MLP neurons of a small language model. Each row is named by its layer, matrix (up: input weights) and neuron, and shows model dimensions 128-223. Each number is 500 + 40 x the weight over its row's rms, rounded and kept within 0 to 999. Numbers have three digits each.
After each neuron's rows, "fires after" lists the tokens most often just before its 100 highest values on Wikipedia text that the model never trained on.

L3.up1263:459504517444512524445489501432510541491481486527542432556488462527507548511533583555548548543463441481581499521499577502463498487516546414513480506550504540511507470521500519482496537501506548525476548485487470558431499480479506493537468504499553451507456467484522535534554540460501471500
fires after: "\n", "S", " =", " S", "C"

L8.up20:474554445510499485539464583449536498466533555505477502478483486470450447447516497515532529502473521531454483537503478505488528369441507477391498500535616458541471540504557498512552481611517457529566434585498554514558523482533492454469514491427501440467505488557516586466539550445461466545
fires after: " St", " st", "il", " 2010"

L3.up849:558475518529471551439494442428582596514501503437517516535517508513469520546510552499505450542516489560547482470547431509472535544441487485512439535521468514517538473534522475463524473480440512523478451499464551461474502454482494538499534507513475487376481502453406481506518516467487491544
fires after: " |", " ", ";"

L3.up1045:478499494538541463526478559457485448497487516422505615465481428535533534548530436534482534527507550564516515483454464530526519416469482477541454503502476452609482489449464588486463495479510514470497470517427537537517518469471497482533445499475538510473571492533481479540531539493503504569
fires after: " con", " re", " \"", " ", " per"

L3.up743:516477480475421508506413511431514531458529398454475530436513543543516541504524413468515488590496503406594468425494523558516558478486596491446511486466430503492475444514579542524469523460472550448503516514443497504436521501518493525544438485456548500511532499433579525484524520547459490543
fires after: " in", " of", " to", " from", " for"

L3.up776:539549471471465446442533468498410555514528446484489583442477484494507522507475456411535558480529472490499546504453482562545463478494531494465429450537503510526538521526520465515534508503515398537488499517513427567548494479475536513507469498437559546501553551545481448537446527489514588547
fires after: " the", "A", " Australia", " A", " The", "ri"

L3.up845:514489520388470446548472475505447513520468505490424520465434469516428494517508478533493470520508470599535518486543489467525513466413477546559486520468446459523465522510454505509474477542533466531446484497518530492540527516483533463493515549499462513427501511570517452516571517514534560525
fires after: "li", ".", "ir", "par", "re", "ine"

L3.up882:569561521498568498505459592474549506521529492464536483483440441482484477488437482448513497489499510541478470493484437450469419503446512574423523500545525497440510490446491511482482448510519571570495529546512504508530504519517461613582525459513487501465465535485477493511517502413521439529
fires after: " ", ",", " C", "id", "ate", " |"

L10.up1060:475519442398539517480456556479479445486531503470472481474515544486548521541482547475459491491467478530542549447551454547570492574527455514480483509451491486511456567417496427522554547573584551428464409498489487454537504497527536503429513459476405544501548464515509447508540496525511518514
fires after: " ", " G"

L3.up715:494514530453511451467446443524608577512424542543458549485526507414473505563529466407515491463558479540477530556478507518533522471488466507477493523535484580543526477526515484513476487529578544490509511480425605540511502532521566499415499509459511449506536485408490550532470432497515480480
fires after: "s", "in", "na", "ov", "d", " not"

L10.up169:453569496441528487506501471524586507490533523470439451541493443540545473501495539523552454525539513463509488526479486527464417493477537452478500508540453591539463472512508573547503519539501539455515434561481504467500502467598503490490509438457559461431486445522556482456519572475491484496
fires after: "\n", " S", " |", " in", "-", "|"

L3.up1473:440460508477544414487414466463379545484467493503543511479552467504573514468470440525555543442526506487488456493447527518528434372508558491461447482517499518515476545518516518529516510545451440445459513513491484512519525483523516464465526515491537404536456522554547491581415545493426528503
fires after: " f", "ri", "com", "un", "ar", "bu"

L3.up1273:529547520509460521526490485533531534529515603546475430457420511525562523470512433429496562506520513527463565481522480453474556512458509473486465513557462513471591398487524509519481398483535494495490603475521594511497501554570510542457527463481543497544489437463441523521466492504469500477
fires after: " |", " a", " the"

L8.up920:522456418511373460490529442486465496541587494509462496539504404537552546540466561535524534491483472552474482468491529481589513541540436466515510539524512453522548477518525553491503506471450549491537527513557531439566482558499521502440511488395529494424476497470463431533535446515457440571
fires after: " ", " and"

L3.up126:491443514424517478499461591428438521474564560512465526480534506508507494466491556452527527496495477537465535485497519454554518487441508532432458498511543427491471429543499469441495471521498563538432559490502507522575540448460534443421547503468478517452502498537448456462468515563510563408
fires after: " Lo", " lo", " Di", " di", " re"

L3.up944:458483486462499487535463544527493445503507525540456479450512528531558513516607474447562517510520570517564448500488490442554516427484475482484435521464539513503561473442497501502536444593497569519448498464493465489521478506485509472511521550510482501483487482544508551526505487485502547516
fires after: " comp", " part", " f", " opera", " complete"

L3.up92:469501434535521501504517502464525476567524493470474496485529434520536505543483409511489501422477553524529442565481510520526514495451529589494495514492476471547547511482511517483510409520453524421517476565437488485469511459470433420459481494511487455476498486519449488535548524502489481444
fires after: " the", " ", " The", " f", " re"

L3.up305:509480519489467515411460472481512473504503453427493548469543501518501513407545479466524508498502448478521528520562450468487503537460520451433518477479499489438448486472532474548464436467478501538553502499436446458555475519417409572475596432451525443486491499446502468527520543510520490504
fires after: " ", " h", "go", " g", ","

L3.up1002:537465541500496488401553520433487527547524530507491531505483460508474487540509432542586538493517484434515525414517498444491528498487532516530482538477518481479500542531529522450539434470518476461520517520526520517502510508486502440482544522513435433598511490454482473478559482550497505468
fires after: "\n", ")", " 19", "er"

L3.up230:465484514449466483490485460454426427486484572485569502426465525545545507484489487544514519555528439576575521527392584492521492423460485463440469483553513479555544583471496451503528483469480472505500532595464569582479522527506504461495493540482502513518486485443515502442445488546549492544
fires after: " ", " Po", " po", " con", " pro"

L8.up1046:519523508460523522533541430505539513393413458507545422450543549517578513561490480528563522520517530462546511552515483488511471461477493492486568460433469519538490496421535523529533546488493487502512468531510521475440573484550514489518487521544510547480522513479510466520565484536412557503
fires after: " of", " for", " on", " in", "\n"

L8.up1716:392412536460542534476520446513414479465512551522570444517498453520520488493505555497495512538501491536485460474399608491504490544493446521537430458482580514472522512427492528475455506452542450492480429503497513468547548491493473579465491536503534473484517497508514533457460553534475597533
fires after: "te", " Te", "P", " po", "on"

L3.up1542:475486437462433522556528489521440482492485485466524488511538446499479558497539490428528475551496471576509491529537524500530498533475479448509464505526522505486411621538457525508495516476415493580439455470503494500472507510487504496457576527448497478481479495507514454451518567463469482493
fires after: "L", "B", "D", "H", "A", "G"

L3.up1283:450456515450462460485411569582445525454424445516579475532487501523516539502551409536551564496550494546502472516491516524475495511510467543520446454449488556557485480505435503531501485566563499473575517557398405422512491530492517459526489490482491551474526462516533486539501506514496513565
fires after: " |", "|", ".", " d", " b"

L3.up301:487483414536485553480506555447532446579536511490488460434543444494504516568476489481481525475468548469534516472493480575526530450473446482536488525510514487471530617422447529454502484502520540490458468560482517452421536511452512465561615512486503481489478447578506482496519533550490429492
fires after: " co", " the", "tra", " The", "l"

L3.up162:432487490498485494476417472519511529558636488515467564456520464551512523507417559531546507485514471537511499463475535545594505455483505465445473482517466424575533462486531517408505534392477540462484537506531587482475518484474508520510542541494485481520518492537454478519491516504514437502
fires after: " ", "-", " (", " his"

L3.up807:463457456466395464493542526494475570471516473487415466460537457562512434498579529521522465506562579555517500498499522546480537495448568462478408501538564531522520525514490485449460478431519488499474531541497458495486515493529526527497491505497496486488503489482380504470491525461544460523
fires after: "S", "C", "A", "D", "M", "P"

L3.up1718:480482499538528455461471499520486448544448476530472524457561491541536400490551419435493524510515564476488482463468553430583535386462544452489443532451510559485491479456524507585503455546448500526504512485470514461456476483541490489402548471457528499555532440573530503591465503501475563523
fires after: " f", " comp", "lo", " sp"

L10.up749:480488491499569506510447484420503481523545500513450468465486515465485554468488453484535485501521530551486507528549498585368540495445523415441515446452587501485537524479539523466451492487495547498432508529482528521523505469448519506489480545454505483472457532524518532475478607515532444466
fires after: " ", " |", ";", "t", " was", " (19"

L3.up238:527471499517517461451442519537489506532520615507505465518469436489573527496515518453550550473518539479521527423514466501524431430395514508514465431528511428467529466408514441516496518537541500465462493485524521502535514544502558531447534514486522483501458468527458490443484478512498555482
fires after: " 19", " Col", "lo", "c", " 18", "la"

L3.up1406:499460434452505510481460579438434528519524462478426511465498506526516553479480464505554518460475494551445531539508431462495545482443524483527551509460478439502489492510491443549524512559539498483448532439532505466546556500457470452435571488512462517485539553536468447523541549474508463465
fires after: " Go", " Bo", " me", "ot"

L3.up1370:450451512475521435486543585484512494513421535493501431431490463509499463490514572512425492491481494483515500493464457535488527546438513463462389519486556458438484443481567559519487516504398516518486503490482459482448539464449530524552467541456529460531469509530496533457535560467468529501
fires after: " St", "r", " Saint", "S"

L10.up1739:435504499446520552523521453489547541512528485477485489582475459454439438500561526566569481557478508465545467505489483594449513455510520483382506457440574496571508467522446483523528510532516423501450444509400529564535542418512516473490438521405512459496560484524544385504460529520490471491
fires after: " ", " was", " took", " is", "th", " found"

L3.up69:495467570495524506445512477489477495470491504457524430445452534472417484475523457495516507500516465537511545478584560589444440531440509482513499546550460521459523567548539473524507549499478534545496498478477571515507486593535592524430489461522530461485479506481436551470590468436499507518
fires after: ",", " K"

L8.up632:538463513544406502480423452535512519510554483489470547527436443415515416515566574461543514575523433553560485529430498566512478458495555492514528568584493488493520549455476571485558457592510523542481502522506552467486492524524484509502433476510472530447513519470515508422479488530527469539
fires after: "ad", "c", " de", "co", " Go", "s"

L3.up55:512544532550465409507512474446573493429466541442480509517524485435578438507493484492613510505544602533512499487445546470534521493501533492432456510440562510415492516490534497470513480479527590641552490477485477474491492474515520533551472509475486436412504502524597493534546491471544540481
fires after: "c", " S", "s", "es", " d", "S"

L8.up1348:521506487578517415482555387511485505507529484527432558447416509571518472483526471452549498592478492523465486498453478536485458455467468447355466514489504550481597526505488504524477506559534466506455490545476499491464480456559492538533427468413522512514504468511560427542507553497538475480
fires after: "s", " S", "y", "n"

L3.up412:480528518528480544513487503552510489466504552496483473526383456554545507527570478500507501493530527557534561500523544465446501492489497428427458526457526453483472486533544532497487525529449552462516553550434497556378491544450449452527518453435553423464504471444530515557536531516469526536
fires after: " |"

L8.up884:516458570525498477493449476570420454450488535520534488429442480476469552484496513521473572492519521522489526519454495563425518499565541511483486514465519489584490523503454525519494518552551464455526449498545535477532524472483535490463479464466567404497510499549515495539516502494470524514
fires after: "vi", "ri", "li", "con", "par", " Li"

L3.up274:560532560429534537496428547461498560504506539537497538548413467477508476456541418472518505447559494554495489480480495564494503450507548521502488534505438503542489484476486505511498516604529446419513499521528550565492529513433535402471539533439474502421481502485470536501461534553450480523
fires after: " the", " 19", "re", "–19"

L8.up92:490471445523455484523491501501493539489468530487467487493509502495521403533491524606473524539490513503481478489490516490541496536487399535525530487467497507449449484472475484483509492566416380541495549485516522481444490433520495523515532574509485462535480430493490587544468501468487543538
fires after: " St", " st", "re", "L", "°"

L3.up111:513546465492564527535522499502544524545459591506538567489478539511564502512562416405476452497566481425524457484435536570434525542552482482482435533465448547471523586575578480441525519513530512537446558545423483501463528509441528509475485522463464459457502407435508466430480457484511445486
fires after: "s", " are", "y", " is", " consider", "ity"

L8.up557:568519444462451451487527448485516468473503447535498520471544441519481476532610523543489514545483475449518459560548511526495528482498467521438517463546508631428430531493479495494584502603500475560513565494500462482477477454416507511520504445410530559506564441514449474514525466452443413481
fires after: " B", " b", " K", " a", "B", " C"

L3.up125:475471519482445446494466496479600503504507491562458576472539452495523506531458451486492504567521495450529513450433512551473560531489491498498530544500523512498556424543571555533483504433520511494508453566488586458473523495540520487474513572485503490430546452449440581489462563546469518564
fires after: "s", "ation", "d", "ing"

L3.up1025:466544500454560477513483475448503504516467486429487405486466503515507493479563507529523450499540522463515506476573520509460536504530476473441481497381534540492474452515512486524523515464532507506492599459510486496533491562477487570504509487449525445500523450543533514479556432469482491508
fires after: " was", " is", " as", "e", "S", ","

L3.up179:481513532404521428468479503494475467547463594494472486496402519529509551517501514461545546418527533546454516515525551428525512462495513508439496485506545439549485456482458486513448577488518496536465580514501563481501463544545518514509573478497463518524426490592464475544583461517473533478
fires after: " lo", " Lo", "ba", " Lu", " Cha"

L3.up770:479524536548526505553462497488517498464535493503486480415426384491496489464528542510499476449535483562502581479506486557424440541453494485435506543497552510428524541459541497423500465502528505561507512494564436435410553473472474515554471483455527433438496488506579535556452548471448475566
fires after: " st", " S", " c", "S", " St", "t"

L8.up533:550489557618501530491532369502440445471506538475450515541472493568550538510471495464467512605531531475443464507419522510497513542451494452492502563523507518452484507414527469536512466514541457431512560496520532538487449559535511504525415486509492459435471481478572543488531479492482440603
fires after: " C", "y", "c", "C", "ma", "s"

L8.up839:490515543437511454482495494520487510501469550486528470404488453472524543480557563524515509515528457542582536436477520442478479491474484492467501492467500490551514457542481480597537433485493549401540481552480514451521483469550529475488560530367523472484463473560582467481521455438543462498
fires after: "li", "\n", "re", "ar", "ri"

L3.up1299:462451522508492482485481510519495593626475486464505439519547540444388539518423501511498558504523482528515409498511522478468508436503543550456525488505467465549522535497479537547569534580551469438499475567479510488477498528468530437436491528474546449524468513462460469454548491568404482533
fires after: " the", ".", "ri", "|", " The"

L8.up1278:420460433480497499499490544498498515668483519506517515515464437454508512466571533504531474487525557499420522476502514464533515482412481560512517513521520490520461511462516516457463491572541501559414474570451497468470458463524498506436474526521497489477484525519514519437499510492477491474
fires after: " the", " h", "H", " H", " The"

L3.up536:532477534510462512503503474539492498593566556478537524488451480472494537496495442441466487488502575582465461463482550494518524421460544499556465513477444466572471518425453551503466502521508459514515519542492489498490537472424494510474528509534550504547488456468497421498544516538477532484
fires after: " 19", " no", " Pri", "com", " his"

L10.up829:444480466437489443455532488516530471617451431510504485416516425482572444476512430514518506510500449479489438548418472502457598504483471463495570551505502486502449534498495561523508546523471458425472512524474479505501492557594505524471447534526487470475449546472621468574556524477503471534
fires after: " ", "te", "lan", "-", "e", "\n"

L3.up57:435454486514461509505526516536483569519540525492523438465527445505473475518542489507581529433561500529515523546505502540479503558437499505464490537547473482492546543503500561525499486479499533508431545513510485532490495533535502572478554475482413474499465502525490487484523580483443514461
fires after: ".", "S", "D", " D", " R"

L10.up397:504531491438423452537526499479497463520501544446542524556471452489459465478535432526563526508464500501501520493414517550575539435538458477446466438505502470442471477509495522511499525477434528475448534542498487516529550502519504437530509528461537516414489483494511545521464492538498496514
fires after: "re", " A", "A", ")", " ("

L3.up1499:455493531480442487498537479483544497563426541472483509465456451405482506476574476455465516500533444458541481493497547503450544452548480515485529544471521501476446462469494531478531399448498494518546419516468456518501594496435520452501430523512512524510537516498489541499440512547542439460
fires after: " =", "\n", " |", "==="

L10.up1287:496539525490488515557457516436517593524519477508482413469584454511476487552489487449474505477463500543527447489549462503509472472524452521499500468479545570500516470517433515581479397492488546513446469497513580426559470552489519516431507503535560504513473440539499443464477480486492461412
fires after: " |", ".", " (", " "

L10.up171:522527508444549437487468474508519564525572541576472579479544439472514474481517498416501553511557476572514497526424487467459522587477462542499494448554456466534482452506555542483474471486554459467527489502459536545474460519557465488496443480552468501495478532517452486548544570548481434448
fires after: " |", "---|---|---|---|", "s"

L8.up289:432519488488467545491535531523473556526496536508498525467474470500492528444455432564488612489528500507469464504513537466463503488453479505507550587545601462505442521469506537493449436547484502537534481503503468481459557427488504497505482495422575422505482471506484475555504499429549477540
fires after: " ", " st", "o", "t", "equ", " b"

L3.up1212:523517498551458499520498529516487497598500574551504431517469498491548505511448519501521532438489590490510572429549541488536548480544455491461453519531483423429502482499564587552424460443510531467488554407479495444543529508615462517481547583500560461534475447531509514471543532519501479521
fires after: " co", " f", " re", "-", " de"

L3.up1771:476508513496517472446528554502499466492496531500438519483475486514567435526487459491435552479496444551502447516428487514514509471534548511502490527477613448538549485474544472481434461487464531455540584505527497545499483497568491526415538491479541536431423435548546502513449541457495527454
fires after: " f", " comp", " part", "f", " F", " fa"

L3.up1091:497576542532465453473410472502506520498528500443578536500554434488514490540459497486525495518447493479489520497541452499500491519488465476450523531595497497526525478504526509508530529531533514454515414551509509517484437548486466477509525460480510426425547416552465437615523523461504515483
fires after: " |", ";", " 0", " 1"

L8.up1161:467513474464511475508494487405501451471455517401501512574503438541567467450518533490485504587524464442570588540401561509543430478515485433502436552528538523488535560535521492578494513530507398538394487555522559477454526409504538476527504471447495494538522435483530567609523547521507565534
fires after: "s", "duc", "x", "form", " appear", " S"

L8.up1427:466452512520503475466479453542512485454491469420551521471526450470490550514523477523558500486481508480501480558506488458432475538471462459480497528538590500573459521495501492491455525524530503499478495509471468435500507460529473502466453474538513400469561488539479507530497568544526515512
fires after: " ", "\n", "-", "\\"

L3.up1042:521485542507493417414511504516498549509543548489424458410487434432526464480558468436468528471500512532443526548462477455474500375460522554498491500536501515500486525501516534498498460566494498549467474547495455507541470513469491552393489502449486494480480486504422511501529481507477464490
fires after: " 19", " (19", "or"

L3.up906:459488546501539441509506443504491409500418548570493511436461522453520493531447436479568531467490522473524516498403531505518436535491469510465494507496461506511520539527481498493444521490508544492526502491470481505440555547554504563529503495494543417448500440462552486545520484472514571521
fires after: "s", "es", "on", "as"

L3.up355:518525555524430515416480457485559493481542487570451445482478487473495477447515514508535495491524571586511480440532502563490517433513491573424471527538523420592478467456492482514405480512502484491502515475552468478561486455617470493480525557470512503475468425542471518515464502522550515515
fires after: " de", " re", " De", " to", "ten", " be"

L8.up1462:466447463415523448460581469479464507498553456426499479472454477569485378554468500508461567536529490495541520563390574512503492472511513519468503438448436545531513545518497518548580499554480583532486450564487504444525524490463514421482512486422525494552462512525496476509519550517543495488
fires after: "|", "\n", " the", "s", " re"

L10.up585:528424531434512408518451488540462445494513505414478449434481469472533478533496507478461479530460461467483509474469461586472595494471528517477577580504509492549490493525564500515479534519486486456547520473479471479466513473470555507448471419471542436521483532526566462521510540485466503502
fires after: " ", " f", " b", " F", " ca", " to"

L3.up220:512409555537438516484524458533495512486511485445448529482545410533534540593459538455525493455514503518475400482546558527466479429491465513539456508558510513535525473519458437621554582477489465418512470471471459554563496508470549485491526515470504503502439468528482475522423448555430569453
fires after: " in", "di", " In", "ip", "\n"

L3.up16:540503550537504463467551506511558513505576529457500563523505540460499512543559491472497463518508419522510507471551508575510524552460514542409475480524450465474500461471528444501545467547479564582458490536488528453464486467488454547543537465459440443505513447537357505491552496465507504440
fires after: ",", "2", "0", "3", "1"

L8.up1300:388464491502548472469427499491509506461476542483524493418534495507581448527553475515441518486472492502567502506531522517546531440538453562440594582550511547561433556482525554548560502531494458497433485595473517523511571521529535464541582515465575435540505489488521509480570537481410444511
fires after: " f", " b", " ", "\n", " Bro"

L3.up489:491558486413455538492455501448422537497484443449472421392433454521536505443575508478477520494533532531561425486516453475508498435479498464478489444488462531515482536472512451461538471515487495583451559436515474416448520454452475537536450525442559511528517483510465492445480558525503435519
fires after: " B", "B", "C", " M"

L3.up1448:463485442450359502447529571502471483523554474561483439542435488488519477467476494499502532491527471491497484486459522539486481552423439453409474513496485475526477505478533546495435467526527485428483511523477558494545519513482499471481509492457510505526511494529510458487544551480454483490
fires after: " ", " (", "e", " |"

L3.up625:497615432494426544577477420494551490506523520517505475531536432496508433519533509521584476492510428515536543528511511511518523451452472475536494507502492485460547479442478478499556481556502510486525490482409480462445507541507475451558498515541504488504556449489511517547538515479462486590
fires after: " ", " |", "°", "s", "66"

L3.up40:445534471469532481485463515442461480537448520496484518428563519465515491534492520460490530507524475535497438481534591487487455451567512457454384524585581448474502447450490493387424491461465521505457473492486438493543535492529466497552504567485570433474471530425496463528482546472469546518
fires after: "S", "A", "C", "-"

L3.up847:553480437472514512479470489467442485528513541499503486466504494473551585525546446559524533439539453510578522430506576511424521445453568501505467482485512498526568486472521478478447578468465447533462479500432495513399523572458525494470551541496559486479544500532494515505487542518440502455
fires after: " pro", " co", " and", " Com", " con", " re"

L3.up1766:535630502551528520432514480513503577516462570570519575482458505518500437468487451494499479474512424602491524496523520516460461488451446456442410482472513520465499525569501534479466463500453564520405566496461471513442489505509482522458534467439527510442508487543486405501524493495516500527
fires after: " |", ";", " Je", " L"

L3.up808:436489502452490474468466560508491501547509524461495493504564475552464489530510497504519496479506485536517469459540475483468488556495546524437489491506508437539500506432476525452527572530572529462480478519488480457589480418479537542502523424467511511616585519506469449541459485493449558555
fires after: " ", "we", "ri", "gu", "|"

L8.up1722:511515489430552497550466558518529586466530490439470479547538529480495470511484535450546371545449487469564534468426550470469462433525496467489547522592496463448488498535479572482518467587514495544552543529544528436497514437502566433535510482517471439536509493537528475499581590492454460485
fires after: " F", " f", "F", " S", "f", "s"

L3.up1320:469539367418470403504468483423476495495496532541432453477589509463566506469467459521479503527515554447493528497524503457530489534491535537443437496489480513521495524468537492491503476523436565513419574480473494487483500507483467429564513506465494431487498499528468459518482531484523482498
fires after: " K", "K", "\\", "S"

L8.up739:434455548514501533493466492488510492527510499517453475472490561464493471483478508561467477502544458566521503520542468531493521586478461516479471495468531503467560572470482511497535509504539576469471581503395497437548493472503534440487448552459431473481508506515495484436536543509493393475
fires after: ",", ".", " is", " g"

L8.up385:472519510496451545491463499466539560590564624498503468541466466450613483490475467447521459499580571568504471473558504510465504536423454497510465449541553535491471497509505580511492488492512527464493504510416580522432510455455542577458475498483478508506485535533441489526625560564510552497
fires after: " |"

L8.up231:469535430526433518443462524495485481576477506529439500464520440518478480468502480520423556496483528543525502489469503504515527531424452560473494580553517494436525482396538483511452471505522497516470437522450457493494538453563482466527479581457494532573484439562496492501456398518455495476
fires after: " ", " F", " f", " the", ","

L3.up1191:502533512477453524431464547553482489489515507440387579482495518430539498456589459464497448431506522549512510475536503493519548545496486473473519544531466410479498483517468439556477503477497578507361559521512475472515510595458537615446506460514507533484578460503498429587503480463515555485
fires after: " H", " h", " Ha", "y", "ga", "ho"

L3.up468:576512541484513482475508481526509563534490483462530470520532538545524443587459449435563505420527491542543461487513503476465509494468563520489512593550477477535468565498521553537495522484451530408546524419429495534516544608527550515528547552510519436527468519548551462534518507487474491414
fires after: "ar", "ri", " N", "r", "mar", "n"

L8.up235:472526563498447495484459512440493507490416489453411456498480471505490442560542514512418536495431512548473467545511518473514518469518471505508520544520479491482543586466465504550515507514537444539483517540524436498474502555523537503539526535516510524419482491482574571502494492477560510538
fires after: " 19", " 18", " the", " in", " In", "er"

L3.up1636:493502488497388550516557444443508469514510517514456468519511547509530547504584478416553533481505442510565551450555598517445518462485560459498532510521504516509491495554520478410535450423494592453523540455472442479528540466460511487576489558519524468484517452485412475481504472549586488516
fires after: " =", "\n", "-"

L3.up839:469599517503543524580529500493484484532546484470423539463511505468496493467487521466460493511518531516418493490517532511494459525475521465446501482567491526498537568496533465457440424426490551492447570488503524504509482446478498530440542503499565479462484471465537483514535505483553486496
fires after: " H", "H", " h", " I", " a", " W"

L3.up650:489493418437473445494450467478586465501560512596442577509473532486499504550432554461504523535505493501518540540523531507501469423480493472483374513440460491470576476574510440466468525513470597453493507506477500550540557504515495409549496506530482481471488423488549475497519518516517488513
fires after: "-", "1", "de", "4", "8", "15"

L10.up411:465528464499457516516482548462544484491523488507438480528533568526552475461463525506496483461494478506484488530513430532440620467450409450467408449433525471544485519515428504508499526580564453540431457501536429421525575464518539554512479443504493448487485450516530475542546420504618411560
fires after: " ", "t", " T", " out", " the"

L8.up746:447441502527443457469537502515485528548546512481530475495506369438495474497483507525367490534459503494511464508504467525513511466539507402518471515502555486495531528488456578467507467558462474556524460536529497422521457441542475488510461523471558491491478439526463477444477524502463486555
fires after: " St", " st", "er", " 1"

L3.up1777:506509499514450539472475475477499483534475516464501481513472372479509481488593519512488532473507584464463462459492413453544492448500479495520518519516556456533439498463555468543519447399524484469506500535457432536452490561455474480436460491508535504475498523536528514540460452545434576452
fires after: " in", " In", "In", " |"

L3.up85:458493501454380540452581573493502456516482501475451452496536540464465580513548385485554491406538636565513498470495497427483519546470543490422536558486574471500467518485494559480561526446523545472501520521438510494492527495573462539536538521434524440481487492577531464580543489501514505495
fires after: ".", "ul", " Har", "e", "li"

L3.up1309:426534443497474479500532567467475567564549501485466521462479521496508514493503486576524465478539533540499524413567466518527508529479436505448462491447504507525560424459483582525510505562450464495466500507478542458528510439528515467535532501471491384509506452572466549530486492498509522515
fires after: ".", "li", " change", "n", "if"

L3.up774:396490549479479539516488523460457496535495516471431487467518419472542488585529482510455496421472447584525499493500524561425498474479538524413470580462534484421440472524503525511535490461505571456426486451546496470537484429449512529499558553473545496536461470544434449498497521442475549521
fires after: " ", " R", " L", ".", " ("

L8.up1643:514577493495485434519489541533491509496539527448479523499412489511418523483522465554491505453507504454477452520517492480433508506453427473469497510496534476525567523459496584499530531578503499491495483498500471437537466492534455515496469506543516490515545517501489546533449604538504526473
fires after: " ", "y", " w"